MLP neurons of a small language model. Each row is named by its layer, matrix (gate and up: input weights) and neuron, and shows model dimensions 0-191. Each number is 500 + 50 x the weight over its row's rms, rounded and kept within 0 to 999. Numbers have three digits each. A neuron's up and down rows have the sign that makes its largest values positive.
After each neuron's rows, "fires on" lists the tokens most often at its 100 highest values on Wikipedia text that the model never trained on. A number after a token or word is its count.

L10.gate637:431510540507516439516438489388513492466440485478520578465556579471408586486527479421515577464501511545435538546426451554502420490470599542514460455514486400502521509504482472455571574568476427557492495426486526511579560485487403501541468552506631495471482571457476513591415482530558503505468471627515419447599532544471501486481593501523665510573591486562421418567567554522499449485593479518460457487511495505547499533467477436473486554446541473533441537504506439488496573477401467502470468472483532504560531518427550463573521537411481510396407515376472522529473513481383496508
L10.up637:547459539568417526546432512464546421480511513435501524447544557533421462479493478508464603453469432526504556424440455503546490580476525465470429440482469416582447446480568462588459545474360409620465531461448535471506498432368415595497551489470530502490552493412541539617447454545571541467519429563492549523577570477466484551539544496458434488541481541497569447463473437482513473454510511509518510517567421469558522458573514436538505596553516523562551535523495410526439607477483489511541495489501431513541529525511489405591465471487525644456519553510525577526411563485516503533
fires on: " of" 20, " than" 10, " " 10, " over" 8, "approximately" 8, " only" 6

L2.gate518:425547507517578477502418595528508594409476491434417537413485457514484453523419614454527514471554497492436618434528584456494445523502435582532513539490585604508441540542498573490513502595444452530508472481503586585556556529556384474472471522463573462519549535554542555549544465460461552498462539554562519514513586498461480530560538540520476591495602503518433579515485471572471464470478486553384511498480481439411543633504476513501553429534448466533545453489530496519558453390543456453450517505403484476519509483466524568578533504389548532492535502515548521414525622520497525501
L2.up518:469544510464502483519530538436489534453484555400539575540536449525486506476497446470530639473535473517444477452461482541403439594494491504449554512447581493501554493555491493503556451511401537540467417515509539516482531561430471412520497538629553458402526573482537537571535436477522589569557644531417386492468565561568438530508594573430484415485504511553511558545550488481415484553540447451501557540554579466420437467473456466506423531511442482446523499489455500421586493469485566539475482517443587478529466569547415626531556467445508531483523531497563604544467523435529444523
fires on: "." 76, "==" 11, " ==" 5, "\n" 4

L6.gate478:507579446563526414533536542575559544498449499429485571533468480484442486517444440514496433568478476495521498410505396469499504427448541453440539481419523494475503400607479574539443637551502550469561498484445583548508423539561495479548603435530446521470523566462411530514544494511561483499479557560513541519541454567449470447486464495473556550516475550526536487549541489438501512510533481536415457513529507534598499548410418431521625493498508457417571500516529419506571491497516504419516515485481536540476524550493399510502563451564417510591514460483496548517505523507513479544
L6.up478:495557522509459513557543425536525561463495473410459414496601487579428425529488535471583476458518505509537505598505598430513526396509535456585507553388540518504490528453501558480446585608452503592563481478524533438447481534414519420538485495431422500508525520573616524441527494482460452475514551505560517414529537561399583521504508490413555526515514529552483517516486490583551431500451427564486483541478452455511508486481471528546462497381522514509468466503462411464472555444468463448464431537586457482377513520375509499559467532653593463543483455591508554520515537606598485464
fires on: " to" 45, "t" 5

L6.gate20:474459508465549532511493407500420503437542539490535523616499690532470499477476453433561463489564522430532565455506450449512457531484466552511540501435532554537516459497524504455478564490473547489457474555440525445462589494542477580474468453446507590497527550525583416525462368452607552552549474446438479530571558440525546490490490543419457540437604553531541558558578483523488536462566483529496465532570424531543502516492552513553471507428477604532587659495500544571496526498435559537577595497395532469474398487516525580451510498425458514508510495477436481523513521522427490504
L6.up20:386429524523571503460450432541468464477446482487424477565489601559506455515502465510519458539598450536564559551526499443512523474502441473438512525529478499497543433439541413621566503427541491534570497567527496555455505551504564536575558511433550455546540486456473463529493460512578472598474539390529527548518490577532491524517550556467519488431508581506460506441493440531421612466575422546509522425651551504516484432509558466510550485441597506572535550442528473508436452497445521534557507541403470562528444533478533459432500558451483545575464488506398533475503488502545548568
fires on: "0" 21, "1" 19, "5" 13, "4" 10, " " 8, "8" 8

L2.gate7:482507549450478522474521556538549542468502543498492530489506477496494527543491498513401482511532550478528494592462544454523495546482518465479497480497556533502562491461548555465434439408493481534422467523497412499480477528545469495536596515436478434442515566558536520521533524468510519487479554518444406514577468324618600487390576438500494550466436511457492425558495523417481477600475543448548578483535466494547592569556543453546465425477488415497506591438469523469508490520558576572545461431493475449509488427508553454424477447454522490534480483523503454499504597539402537593
L2.up7:540480491440562423460520493512546448529594454458484523538514601479543431474599480465542496475577433457562530508508440502575453447534554444528466501518507508406542450560548402499503414470564527549453511537479451494527457468474546563578552481509408459452506578548555518563515504533521439509527466483468530546514477405551559373452459470467441536523532463486471449525476442471494470530513573534554594562429567436543427560497429596514543498468491537522572535526562483355506455595490498547572538531447436529427542517515481611489557441489470516508538486477351471507505449526476470583
fires on: " in" 37, " at" 11, "e" 7, " By" 7, " on" 6, " by" 5

L11.gate365:519503481427521493444428428490482487577505450543578398510543456474465585420518462531529499427477482475472537549441590473610524455349479469554520500477555409529450533554461441508500513498407475429497496582543527524478627617517572474546384566472512486504511464369550508514490510515506508472528501508533483451594436504523531555498587510559438443511496468507499503442557475516513467455549522447506580473486596450472456541509499523447423621480555517442590407552501411479468407502454513438532497526466423487491484553485475509446494493443556438428492531393519499537558503501496430483
L11.up365:489468468505433499542495528523525503660517532507435530600551453482530531465481435561444503523472488596500514525361562490396518480515434472451430494485512420560521454391420563492543495471540417529546494513564417500542486509480495462463508551444504452387451472498503516443554546477510552471525527466526499485475535480514423522458557415502464477567548482542508555613473524510480425542491523505524580446436483495424472524445451499508439566550485514536433514554391508425484503539439425444583435531482458521556492628498580573482487524527495555504567583530473456614470486494520551558
fires on: " P" 16, " A" 15, " S" 14, " V" 5, " team" 5, "Ba" 4

L6.gate370:426523423535569470515443571549551502454518493533515506506496482485370444589546498557541421518431502547461497406417549602438507465549474449461517542403593474520533486532467414505474573505450379508560520415474513525614513471541493413490569574541526532490550465604561529469485475484447561485507435454519427560512408527532509538476542422551494455508497534421402456537500570531397531461488506477513508448533485518604556493460405462440461565479480436510494525482590442585537490417452517455479558535482459555471457569475414523499485546468558481390520544511549443490534483545436569469
L6.up370:419564437490514526484466469555523530380512513508486503452519479502458419505498550464455547489673523572506504469438539595513569464444481551481505576483527492575387575499485390506476495549521525478523492538474585429526423450495466496558506415456417446563441582565534610430541532552426423508507489470490462451536511523533471558575607546541561426418569555546525335517535502590450488483475419500536537503457579463451503586481515465574501504458482484493516501466463511470509508494587484422494531549434558505451530518412544521499433504466541467430533537433505522462502555580482457475
fires on: " of" 24, " to" 19, " after" 12, "Despite" 8, "°" 6

L11.gate30:445498595482570586503512484489589493419457565431562458494464593516479484500485487608476563542370515477412496452475522572477411468471457512476517506492624463501523480522500554517526486455430561450391550460548489486561527565459468363503463509489443481540462522502581471529611496553507538505460518537526532503516486561521518485481488479423468551510568521495495545430432510521451439596468543418586502420486489495497486444594539429592431453482558503513539373462529546519459488439448471483484571496458431611486392478428465512466473507586478458524507574458534484505531528529531597613
L11.up30:469511519522569516499581456578564454534551507473491489483519538480512601489538512363583465501403525564491484503492562504510491521493552489553502440450458424540486577454453536488549455436519474537480429470545420531510544489399460393424554596494421459509495377438467509618505526490571482523520558491504472441458476558534469519538545455577455513517541511572501531508506466539537530498547473488589485535457461506471566495510563523507555557497516492414446579483503446475433591387537506601445420578447519460561356503505490590509515520461543392614477501523438529449459489581582477451
fires on: " Ma" 18, " Se" 15, " Mc" 11, " Re" 10, " Sa" 4, " over" 4

L6.gate277:475533550477467529451377621514535525519506507527527517472539450480441509621557462486499502541493488417477464506457453432601468476512509449501561449496432514442401539548535484634519498536553454502455531546524507417475489507504474513545549507615544496519474533458530526571487540520478431495414479544476522552430522483566589525475391512519550514561526428461445459497406413495526469537516509486500503494469444578583458450491418469511531506516501524497407544542488439585597497497511470661530510487516563507515496437409418422575518468458472500515536514537473484478426492535504589438
L6.up277:492442566543456523520462534527479486507549502457516487545450582497557591571534543466554553509473607426451537566538496480583482492488511470473517484565498458337568458559476513586447504455506487439447524527503525543567503519523507511500457405430568438534465447364441612466481536546442485490497586559388531489466583475524500476543459522499483564418438588557466470445440485439479472477553585543540497459492493517538514525505543454425482528544481382477483468560576566467505555478469434421549466462502477484578508554492513473505610542483565384471465451490543595539581523444476545482
fires on: " of" 22, "ing" 17, " which" 7, " to" 5, " at" 5, " in" 5

L6.gate212:485477473556528557559469515532493487486522430486554531501449562492423540542541473518503512444538628490460521505516616457527546513472442541560526554454506538541590422488484444510507491456506521486463484537498523492541513459505522541509445523444470540424556493486590557433455511556528496633546399500604601528590454554440467496480546567449478466461571457525490495480537321440579586463454530458499480466493437500457641444549461482467512442435433412503504570577522517473540563506516481553529542488451445502551411487499477566564437485472596498517647551513556459553369520509475494554
L6.up212:486453424555455499485583501595467472491483536480472524510432407528523567501479482483518474505468510470501518505524539542472562617462499410479441489559542554450506557511560362518484470414487454527520577448514468496501466463519492467463408553577490441499421495452299509579457393515472484589532512448555509580545488511527496460451543478623535498566514594499422578521470446454465485494449434511543547490547589465463536453491455414510508573550519474538515462457458555511404482556550489483477570457572466476621463578527592461550465463416555535509521520419534518535449519534407540481
fires on: "1" 39, "8" 21, "9" 14, "2" 8

L8.gate382:466452501475459529358458508442492454476475482488461473484548501586382549488517556491553485504489479554417499598531557427479462441464449491503475437493371501427439560544505553568491552536539469546535504479464396548438494511545463539523555478524530578525462626465574436553527462599481530475469406500520493566496495519426557499455445479504512485541516547450567402489499488629514408511484419495505505500518495472522523463560443417398639407481400550487480534584506492567517591487572464573512513496491497485505527501495427506505505535503396432483593453534409520482524440437561541422
L8.up382:441530460533516553465536472517536441467385548421512400460416500576406480506445543516471536448477545546527520492522479449411418497487458542432513459569431451519482566568488547587447381458479528600487537538522418515404464493449468464415552499528487521510479565455533567561514482492551475534445503514447378492440492532454617513443491477530493546549510526558523527563626475467505453483547514473531476486528472410586433534590471493438557569482526508551500461542474534464459550486495507420522484477371446540501532553508473532515492451492525477414564534550537420508519525518503536432
fires on: " in" 38, " to" 17, "ja" 8, "er" 7, "-" 4, "a" 4

L7.gate555:527421520521520545408427528464471483430560457493510516512475565508464463554514529373544487520588417533467523518489497543464498578495534477506457481409521487540421497424409505506540519489494479495517573513555500536544513501466470532564465563554504536414528587585454559498468444479472527553505416508515528584490529506451491530565527567444564497504468520563431580431495488391549447469421493495460573501525559464385483611570451468559536435516518443553526518503453498465555602580467501560557603511486447547569448572547565515489492584530478537550467609547504475490505545503401508395
L7.up555:483491469611554422415562526534475446565515465534547502485508478502536478566535513399491454488546546525375529390492539605426412557534507393444520441455600509567457490470526403473405586482498464492514607511478560575532534471510528523493472501520467495454473528531520492488513560451509444524545458442513557569554548497543509520459478467464572524458502518442416528522579415420494478581524404526505433501470538507490478532530523454466465504488463558575405479511499497521505509481480490449509528499549407526522447579551591510482603584520480592586523492512487551437544582417412440536
fires on: "1" 26, "0" 22, " It" 5, "2" 5

L6.gate572:604426439439546531520487522487458550474542472597504474510475518516564521518472527516448567489484544409424489546428556485513459473569581493496565429568481535437489433575501571362535526451524472504561564527405454524463527463405496498506469423380525474484564479466553477458554531533505439512404370388503458581457482562542426476546431460503478563484500478461462533521535562411562512456509558473516446507547477455477508501447541462409510488523534642519510476537440500495440509499503493604427476390479457527500496398557496527552499552475585450517491488502524525531475603503564558501
L6.up572:432490513503509385419466480471511488506554457484505511501556523546548481547536422524510566484450493501427498493561463496492441631462421541471531512430509493474498566458499477515532491454498504565376370624409528497481474443539437491418442519574436487520506654535458510474535436432487538569574544495473515589416504479494490419389488660566481448516571498524495500444468444616457538496547595541551458454499489466543515495501508425497421513576517540467440627515458560489540524538473462430484530513473521451581450513504504570459463465546544542567545545522537480549513524494532484492
fires on: "," 29, " (" 22, "\n" 19, ")" 9, " " 5, " |" 4

L2.gate238:451564499518478527496491499510486462518453503509524458605626494504538526494478554595469430481513495460483524497479535449550387433536442514469535552506520574526419490440477440551535532534451621438528486490500538578549523521499492541550529522562553497480532459512533524554540424449605570549431536553624498477557605542527525583457645515449463523435507550506505593540578525460560540454403498579470468550504523521413514518521519465438489484572454557421393533414485459476623539552554557460449540497488557484628562521507459539459620464453540547519587571539539531482521513448549464548
L2.up238:610542521616568484493487539516463509551515588513521463501489515439398552526512575473504500494567567576477451540425563489514455513556378446474510544493515526481535514597511513476456511464476529472442493527528584398579514510435482428499508536462450391537444418595614644463549418490524507522512620502480501544480503552514562562485626480469416518516546510556519600484468468480549453436540496558566517539424510519482501496458484504463510462620505431511474525577500494503557539515582529436520433542427503498467450515475414481532477517426453572466520471493449552504503463531599533495
fires on: "." 70, " census" 4

L6.gate511:505499480565530552412554447557488576505483514496512519539461438399488468557470520559588520445489412536480508526549559466426483522575487458532554474514584481498466480600546465463509586504479540465516554403479591572517498497484457479481407576491621479544514472398476470546541445448525514542574475460519562546488511489540518514413460533459484442496553535570420471542533437496503425449469478540600510484583515466496540517483480469438540406485553571459486490468496441449448533580397505526502487491414557590573446534508413532466529502472390484529570552546514534483496463555411549433
L6.up511:512444492564519484491501479475508505581559448523459520526493474538493524490613460495448520438462439471553460551469522447525483453464494482476455482393462468421514517470545552486579518526528506513475512517619481534441450492455605509455522535461459516499546541472533490485449432443429518509533479443502513526466456529609476507497447449546560511462509516464501509473506533522375506582501341499502462465444564594522440426494566519423531423503473561571479631476556523571460517570418512577584565561432421474502498489591470480620422477451513447555460530491558491446468473514487542551
fires on: " c" 23, " Z" 8, "5" 7, " mi" 7, " " 6, " Men" 5

L6.gate559:512463569463511453603543568544527510466477525467447565488474475481458495581516488403539502442427464493570542473536455556514480520509496458481583520414427550532439437508578464565452514529434491428521570421504514551539522423587506492466524447444532435484410567443432516483552522586506456501451485637510506470522513470436452548481416457574485479472519489560440514469488552512482603450614591593485504521556566502589558471463460496558499520540506523582474496424470531427532576520437460343455458474479494550551580520477453457474562442470438425495611523494405466423509468546497487494
L6.up559:493575466494550428480470414545513472483539429545536528480441508547516482561506604405502489454559504505556532480462609485530518445591496454549411546544411415481498556493452516554505503586521425427560516470566527547534539458487501567486563438477463555630462487556498506518499506508506532432496528476459422470578481524505493511523465531511430404514478541463479507484488470644510481406526415560452518541503555507476509568505437479476401456478493504585498546476443497536509505411623562453477458512508475561500547579525450410433451526409413471587403474479476442514576507500478418538
fires on: " " 37, " to" 22, "1" 6, " help" 4, " avoid" 4

L8.gate22:541534368427506504511569533639484406545468560473501589463585502466499507445452531513503503485540519553418454518502489553452444446475427483480548374414378450540524601417464518604454448540459539468483447474476467456482584493516519463461454518385537543459528578535513486545460499498474520492553548477456509509488430557482558482437520487506458524492509554517531488550424442560492510513505467526473543543548519491446489462586409416564493564510425498500513525575435494516470545565419480458561579471526485462510550461509451468552529447472582530523538521453462492513404587503453605527
L8.up22:477499530474509555616495469472468434427491522526529459423510525608507538532476444515506531615580560467564505452500444535536519552527526340498494478453471513542558516572554377489477405528483448610552459532555517468390554557495485435501524439515545452481569489523559565511422499516513505506491451481622431524507467527476522489558519450469486444514524509504534459474523473557472520453431550470493389504486460503626442491456400490549398537501511516583525545502487510591463511416502607499530434405435453509417459472533536503567486437488572504497483532474510526505477625515477430510
fires on: "," 17, "2" 15, "–" 14, "1" 13, " " 12, "9" 9

L8.gate237:500469433497497443465510491568429517481592528587512464501559556563497534410509509529458464470487416471460430450485454416531520417503525530505546501400593572474519498487427533530399477529541605461510449500558476518489403460559460513454442516641512538530518434487563461552517490437468624519418388525527466507453564491560458538491458530531484512492525517447515534564488489483493471500541478510486599483416490458538551541540633526517544505471481494490537514437455409534449461435595460469473558534552479507411538428538470438455462554452511531538513526522438516550491460559486551540
L8.up237:493487455414557469546515448524480449542472470506499504494469524443472444507449448489555571491453424450588500513489456495484462473504551492474478523486521385600611487480546474508561581534554534447483519531491462455500573496491454536496531448565514409562498601497498426562504491496383434602451526487425472393455504488510414542548518502478471507527573408528536475558435580426412534509465495564486407471466526506413557503434562511492375511495610540505528507529542434493462511495468503477549620515569442521531521488426486566472433480436492473571576466423470477533551452469509428475
fires on: "9" 54, "C" 8, "8" 6

L2.gate1:575540547527425466581549557468506490518420462571463454509555397512492436572390543521465536428516408528463516438588521461526556467495518561612487556460572475498614525536606429523482455452616646449537525498530462477475502527564531464416557479484582427485481471503450497518484592525524485498606500543562458440518514526518380438457512481526529456493496528525494482523564449400523553504517515501499482513459482488521497511527579543522513460539563638432532488492498525342531603512512512486603464532557535560427483530440550491511520516561510506494444501522496585431560499442509479496
L2.up1:571526459471486433518535465461524541483481402468441552448486554510512422459473465549561512478440393544487637415575501549509380493471513416555523556469484419458606517500543417539517466494501535477527435515533447499477526461554551586477532566578450590445464388500538580536461525538498497525559542527523497539579475479478468491555518516417479534486376422469529433566459470456402530554437528454432501477481459519573542427457479475446518545595539561516490513553516521492476592580552438499473518433465464516501484523532551527470492521505494473432462523596496557455423449538449504480
fires on: "s" 19, "z" 14, "os" 7, "o" 5, "k" 5

L8.gate220:541414463415463472507483555481478507618593458463469550465595554467492446485581511525489546608452489535526445560503508504473486504548549509482494517489403470586622473515499625541529531429514533417546504471357541499555492522509563481404497455449468453498550492511535574478392529485545543486541538501458530506476478526534507503560497523523581575499522538544481559518517570499505541430542465547556502517525493451484565514494483501477493468583610529533452560493517430534485574489512492536467588482469492463560416566436472587544521472534513502464436485448543607544517586444585555424
L8.up220:467417419458528506530548510498508384491520534433470506484510549415432527524476472539442589463460540433531512526553527495540499476479465542529503532465478457531443449563473451540626530495541452500407513532512552487500534490462405528495469540410489501360569493506438563529389442477514512561407468494508467526544579461412541545486518526492528532496501495490535597496644472591505478433526478533473529532573512452501522504515485439448465527500489493526515558471418494608502502470509549458494525400503487548572406507516567585570554516507503518559547484525521460541482467537586445527
fires on: "\n" 95

L6.gate689:519517469490545452501515498516529501499421429453538492494487467595452553505457552498507542526382543535591525564440492579455466456440543454465372561548439465493476444533513425483504532484514522548462480532571517568510509500536486477579472530499528507554472552486573491573547515456549505572459510478505517517515473553477581546441573468473479520538546573482453520522538566542539471460500438466462497526401495470446562412429578508505476587471595541483507500559461463520443452574460526487405494547471538549529526474445420413566493501483472571458563321481555589498469504496413536501
L6.up689:487544468516561494478510495411460518505541470450576546491470578503451438459420510595510474530506483457486448509464573469516448413582490489539563468473501444553432432453432457599535546423479511559504464520491573446533416465386437507491549561557520533554400425517586549473519451575507487442523531513492527541453506521532497405387482508415436471492527576549477577491533419399538458483424457523463480415411589483563533458480566466479560473462537508544530484480462548523526488555462605427449437539523565532534476444473451472494479590480506514689499477481483507444535498468446498533
fires on: " his" 22, "." 16, "," 16, " of" 6, " " 5, "9" 4

L12.gate298:510477448455495576501390491518587514546461480455459496471395495521527530408463446565475551457522466438489506505558502541579499443431474439488560408464533559433410474542543449492448461511518523541494456603447559584452548401571506492496559518455532467590479474509536547500442485533565519492500518455558503490552582507558551486516563484517489533483484406500485509496501467575472462552532545468572500567468568494612504516508520600561409584500528492485423480512428398547560452569526454504478489451478532473535468456547453532512434446531577525540575496525489498500572601471496583503
L12.up298:521539485595526474501486514447537521443567479462550501425469567457482552487589499537498568504476476443564636533416485581461560392451511478470554593390506450508514412440533445577501515456632466464523518571499481506479432529461538573550531519543474485456479455536488450437481518440491409448431547490550419526538488466462491439433487562452525479536459457531487556414511502489530467519453463424497481556521495496478462539606493546520647498437546462464564553464505585380562482497556451560458483514465542499507472408544545541538537466506521503501482500553396557460417410564561462566
fires on: " at" 32, " during" 13, " of" 11, " to" 5, " At" 5, " in" 4

L2.gate418:565499541583560459601524514500447555521529467520562458494528435473451519565555496504529563473559430592314507480517554617554463507480485438480516476560548538484475535521493509517538502458594511486526562583534458520573581490489535490414496547487508526528434521574493595510524495452504458503510517485485472544527487491511491492518650458521488499472441394598565487465527448421501582537614478549542529584468406455549468495410526478580550518485537628514534441492496465514400502531492432492608615465509556527466502499547434571422531514550527499469608511446462469528429430493560479427
L2.up418:593512588547517410474505448481556562493445439489531536504454426478476542530501577582451486522453476506389610483492476533492509510528466480497466503506449465473452492525507491524588458547528481530547622501518469442559494450480528381458514542474501560503515399475485561493418503530551529487480483436490587476547467474516537446484569463513487423491444476509522427542512525406494498455485434437459583465394514564530451468358498450529630400553584603482520444527479450487530452517527406502550573487509448606545577473497600536473457579520528419542584458557440530451483492455563531540
fires on: "s" 28, "t" 27, "st" 15, "las" 5, "z" 4

L8.gate117:458577548487545537450457430473536590519495469519539539560440445449465521391497606511440531447540517474508605537495555490527553496551528455486463474473453497496438441526494519467513497538575576469452458467516473605622437439499475481551444456462516451508533432618541516595518471516435524549516482594613459533486512455497552486455531463513433606553532561434498441622549551483464486486507411522497502438458528441447508470495561469495549568488459479496505447435530467540410443497405495501439543450418482415444551455497399523516506531464488425522448391532419544440531505598500629551
L8.up117:510530486616478467493515493517436558571459421586489551470566488433502431537465526481508438518488450510516445440567432470525466513500479550503477507464410412528450351582492494460515512548473377457515419525595462489474506632395487502438479522512561421575538427514585465519529522427554511602450485500459557541543551492538461425466532573473543446481474486572543455536506466454512509348466432568455506447514534471539492395492457484479487418552556484512528515419470488542571519542456540439600596504452526474534558409506578495473541502555504515567549507503568539445566535530456456485
fires on: "th" 20, "2" 10, "3" 9, "9" 6, "7" 5, " first" 5

L10.gate105:499538442531490404446592490554616546565528421531456481514546542510400594604565436523485423446477440495451486491447449410585521497493483374428584476499542494448468495491403569473489521505499439558469567483546503511517520446582576556483581459544490498505506466549454464584524390590488447512471520474514443631499529583432531489558505548457569466450505485492574513465587412563493512456474494533488526529487547413537568496411546489455508482430420535478573499483516477418511513528553498461442541507500480460534521459551540541464498484439478469521505529476416488536536534561510502583
L10.up105:401566475453496491425578526594493494572520541553446463460516452483470407429519630505529489554453593496428515541440474570505441506467432483526574463463476434507562486471498534535433472485481468531546437507497531542481531539504503464475557481532531457511463391457504498469469454408463533440551592508514491493507496518400462549524479480459515463483546583523451472452405445552520582467418597646412475470452514504560503529431554478550434568538493515573459555447391437511532542567484566495537619542485508431443494448562489570553424467545430441503498433540577449533493552566481591565
fires on: "-" 20, " would" 20, " will" 12, " to" 12, " not" 12, "|" 4

L6.gate641:545414453444307485498591508521566474568524463577516606514542598562368445535521543545479526485495524514499470450573446412470503561495583455470580479504487408516505401553515463497494529540420499510532438489447429504523430504517484553519466431510522508398475469367485598481490442484565509549526478481521466491615483480519485549463467481436534477558542465495493440407521505458423523452398493524530559518455485476605482500483475526522473460546546480541508437605488519544558424542499561560444530510482517456444545526542507601539524489533539576551510464453539597477541513548512504512
L6.up641:455486509431501473504518521554483525438527417431551498501490474493602490546533551441524452507556512478513489531463487458508526490485348592472495547586382482459511578493506464446601477504437469412388536456577555520426649514469496475493513598550505556488449484471495588591524536456449517442493498409439537520390592490435506454458404463499490508502548558493421517501551481497478449444531510617497477449472430489580532555593516434448544455523499515520484442453480483535476575498416575613545408499634503600522538476420563577533599538506451564504544503504546519537529469555541539537
fires on: "." 58, "\n" 9, ";" 7, ")." 7, " |" 5, ")" 4

L2.gate649:522509611532512491501570506431408602447507482476524505527528589552545497508458541514508512457566474530527564446521448451400427549517457578536436514455498448503503460542607414574555537598535501479421508531553620500476542517543495543495422455451515417399482502542544479526520407436508500507478596510509582501352392550552542501503466460495408500538515534453514439504529437473430469479552467578466514442556462466510516521545518457437573435412435481542566480470568471496461549545498577419542490499489566495506525455432546481503449485587448502540600572446551566554583489559609606426
L2.up649:415513483515490548470555469489477540496423599485529560469506470484504512458411571515557476538439476476462607525483436466483423517595472537499511459474415426547504510513487514445588562461464533480480544489481514369536581436461427530484453532544531451525472517451552509604491470427545502477426560455485539550492519485538436470554497524559448423547457497488553526552501482503485472502496460553492484473411510542608582534525488457496605584521518449571501447449477515494567429526540623571523485483450524589531529462413521454470511532515525540571493569474476563538590580455425613465
fires on: " " 39, "." 14, "ers" 11, "men" 6, "bra" 6, "==" 6

L7.gate270:495415568502490604490512585546495483461499568464506489548458433514526579506476498476549502498458548443564542465515539432501514449486492549508426528454524541524503464530463492529404490480527651466512525524455520554456508515521426549369467506525465506580561501439513544509516544530500472567548407446553476483443486472491473524482500606517436496491399501531445510419534458532516554415521467526528475443464545453516482430370481466443463510467561518514546486454524482601427489538420504405470553402455462554513541469548489459381399540474429476512594546467475483501506495615435565579
L7.up270:392483396514541502381418429538472493486549548478470533592496580503533464482407577527554539559477578506484464372542579451492632510508566495457496584543516621561410477535483432506470494532490501492455417506502467523350494486589504481582508568424483407490494499568499520446488532455528434594500514508446556550494519531493527472380595566446593506410487534527446510443506480525517424417508499550447486553552501436500503457470515522556579482558460506508572514504461546580479532475502539497517520434406499505544500549551462394467518469420506440457549599617548390526479463488473479488
fires on: "9" 53, "1" 20, "8" 11, "0" 4

L8.gate1:602391511501499437481499455464526486405548473499538473511516467546476459476559516447641582503544516524509561476472577546603532460551478544464533459465451508560553509540371384486577403519491483499516549502488518477652583500549471583641496524603533455434554590561453469532479478517469560506506486461480538539562470510470486548508441546512440518496508484649536475451518479546478512493555558506492378433504542491532494404484496553499474551533502560457434552467467473473464478520494584365539450510495485528512511415524522441484534434430503502438410499535444443479453603455401582535
L8.up1:514428403520462557526447499411513406465544518496453484517510529596483450534551554429592513436535597512486500463470553544514422496557399537483487618473415465490506457529588489526439453452519529544584476460499506504391500480437523531532489555570504490453515546582400487476424385450423472520546460450509504509490494470583491537524558506507573513539505477391525471460429405488426418554525487446515402484510532482531483494406476462485540543481523513543465484494539476462462467517397475516563475526407500561452445419635517441591494480462541579531447489472432550471529590542456405542
fires on: " " 64, "1" 29

L10.gate70:548533411478531407563451413518511507552541533479457545610460540480371556523535614483513508465442430472422546542480492573466502463548516463502532510574536516527492507492464474477436470512529517413396475484535455499576542577476428425462511553540476509589392531558607505533569445414476397585548436523472547554438545492515477539469523549511514456503496477433544508471444540472472562530466503546476508450450522598451484443509551537401484398425508511491454475534500426453470434542397417551435542525475435570465535532447557494552472488404507442403576466565520518512513392495453588523
L10.up70:526506435516444505470464514495503431464488465513491459580532550506513469596460488545596524472569463458504529441500481429514504585417525531462551462532541560557471487522478432492557625466527534503522431483465461552510472455521420627462556534562413532555616504422475440496511516514601425475482507479413461533527513479431542463409502463508461522494517521479471552505472530374566472505497480440525380431433548526431490546419579500368499538477491558554592521522465504419538509413452434531459477480591514438518511528436508553566473522510454386532495478479580452498435490524544451522
fires on: "," 58, " and" 7, "dale" 7, " his" 4

L9.gate9:592497438559520491461546569517522581454480512480529425495513558530544465484483487488566502440457587521486614478545531571497567482518571565492553517510466496514497431558558489483589535602533541475427454484573460484473532543409463474554493530528513472517444463492536431553516566479469505485510432436491541480441475603547556462547538532461569576558527432553434467487408494485467504499505529543503565530420442429435582447618498538549505565509504519462506477406483534490600433522534573526491424504411497476603533467550536404532470495462608455484562503442454401452446418537517507437
L9.up9:577485488502538535483517478489517524407477481470671456484435514459619587478452548586452504412487412442495501504535485490529544440607482451558511444532461427577509503429546442561489464392387553474529433441486434482527540472507541518492542409478574457538436549412542526533539517496457465463428449503508466570450454430502585516579518419442508471439458449446561576470555547539511497411481422564447531498485482549569533443569489450480413471519502493520442524566487491523586540563601591540452600492514560498554525460567492472525452448512529508511542495428471468507473557400515473533
fires on: "." 32, " " 9, "tur" 6, " San" 5, "pur" 5, " Sam" 5

L7.gate531:524554510507540477432570505486628497573478454523531544457528503581497512489519480496499493578443487464538570564496400494595516546513432449498439488420506512505451473545556412551518467493483434457474505463542467567594451428374606496464587509524474467414502536555471515502532488487675486482500487499564387574521499534550562535543532519548535477481534538578476479474587504470545492390512476442501411499352439413567454466557505402502562454483555547458567400473490473539462485419546510440501512443494455540517465535543437486437574448495451510589441411546523480517426482565532561514
L7.up531:539557454568495434531517523484488592530434440556388463368519435453504495609476434544606455505544634528492513486496516420536503495528439531447560618445530541572464511496469523509435458591567606486484501481453499511494479546520531448501556396468483471427565444510552539551476561444480535452397466422406476497493460477551567517530468551525489443508475495511600440562529564570480537552504497537488541592443554531530553530479551417475490576551502566407467531510489457479436540471537467437447526561571492507484454460509491494505473554531503497446462550567606459482457576469423477496
fires on: " to" 37, " at" 17, "at" 6, " in" 5, " of" 4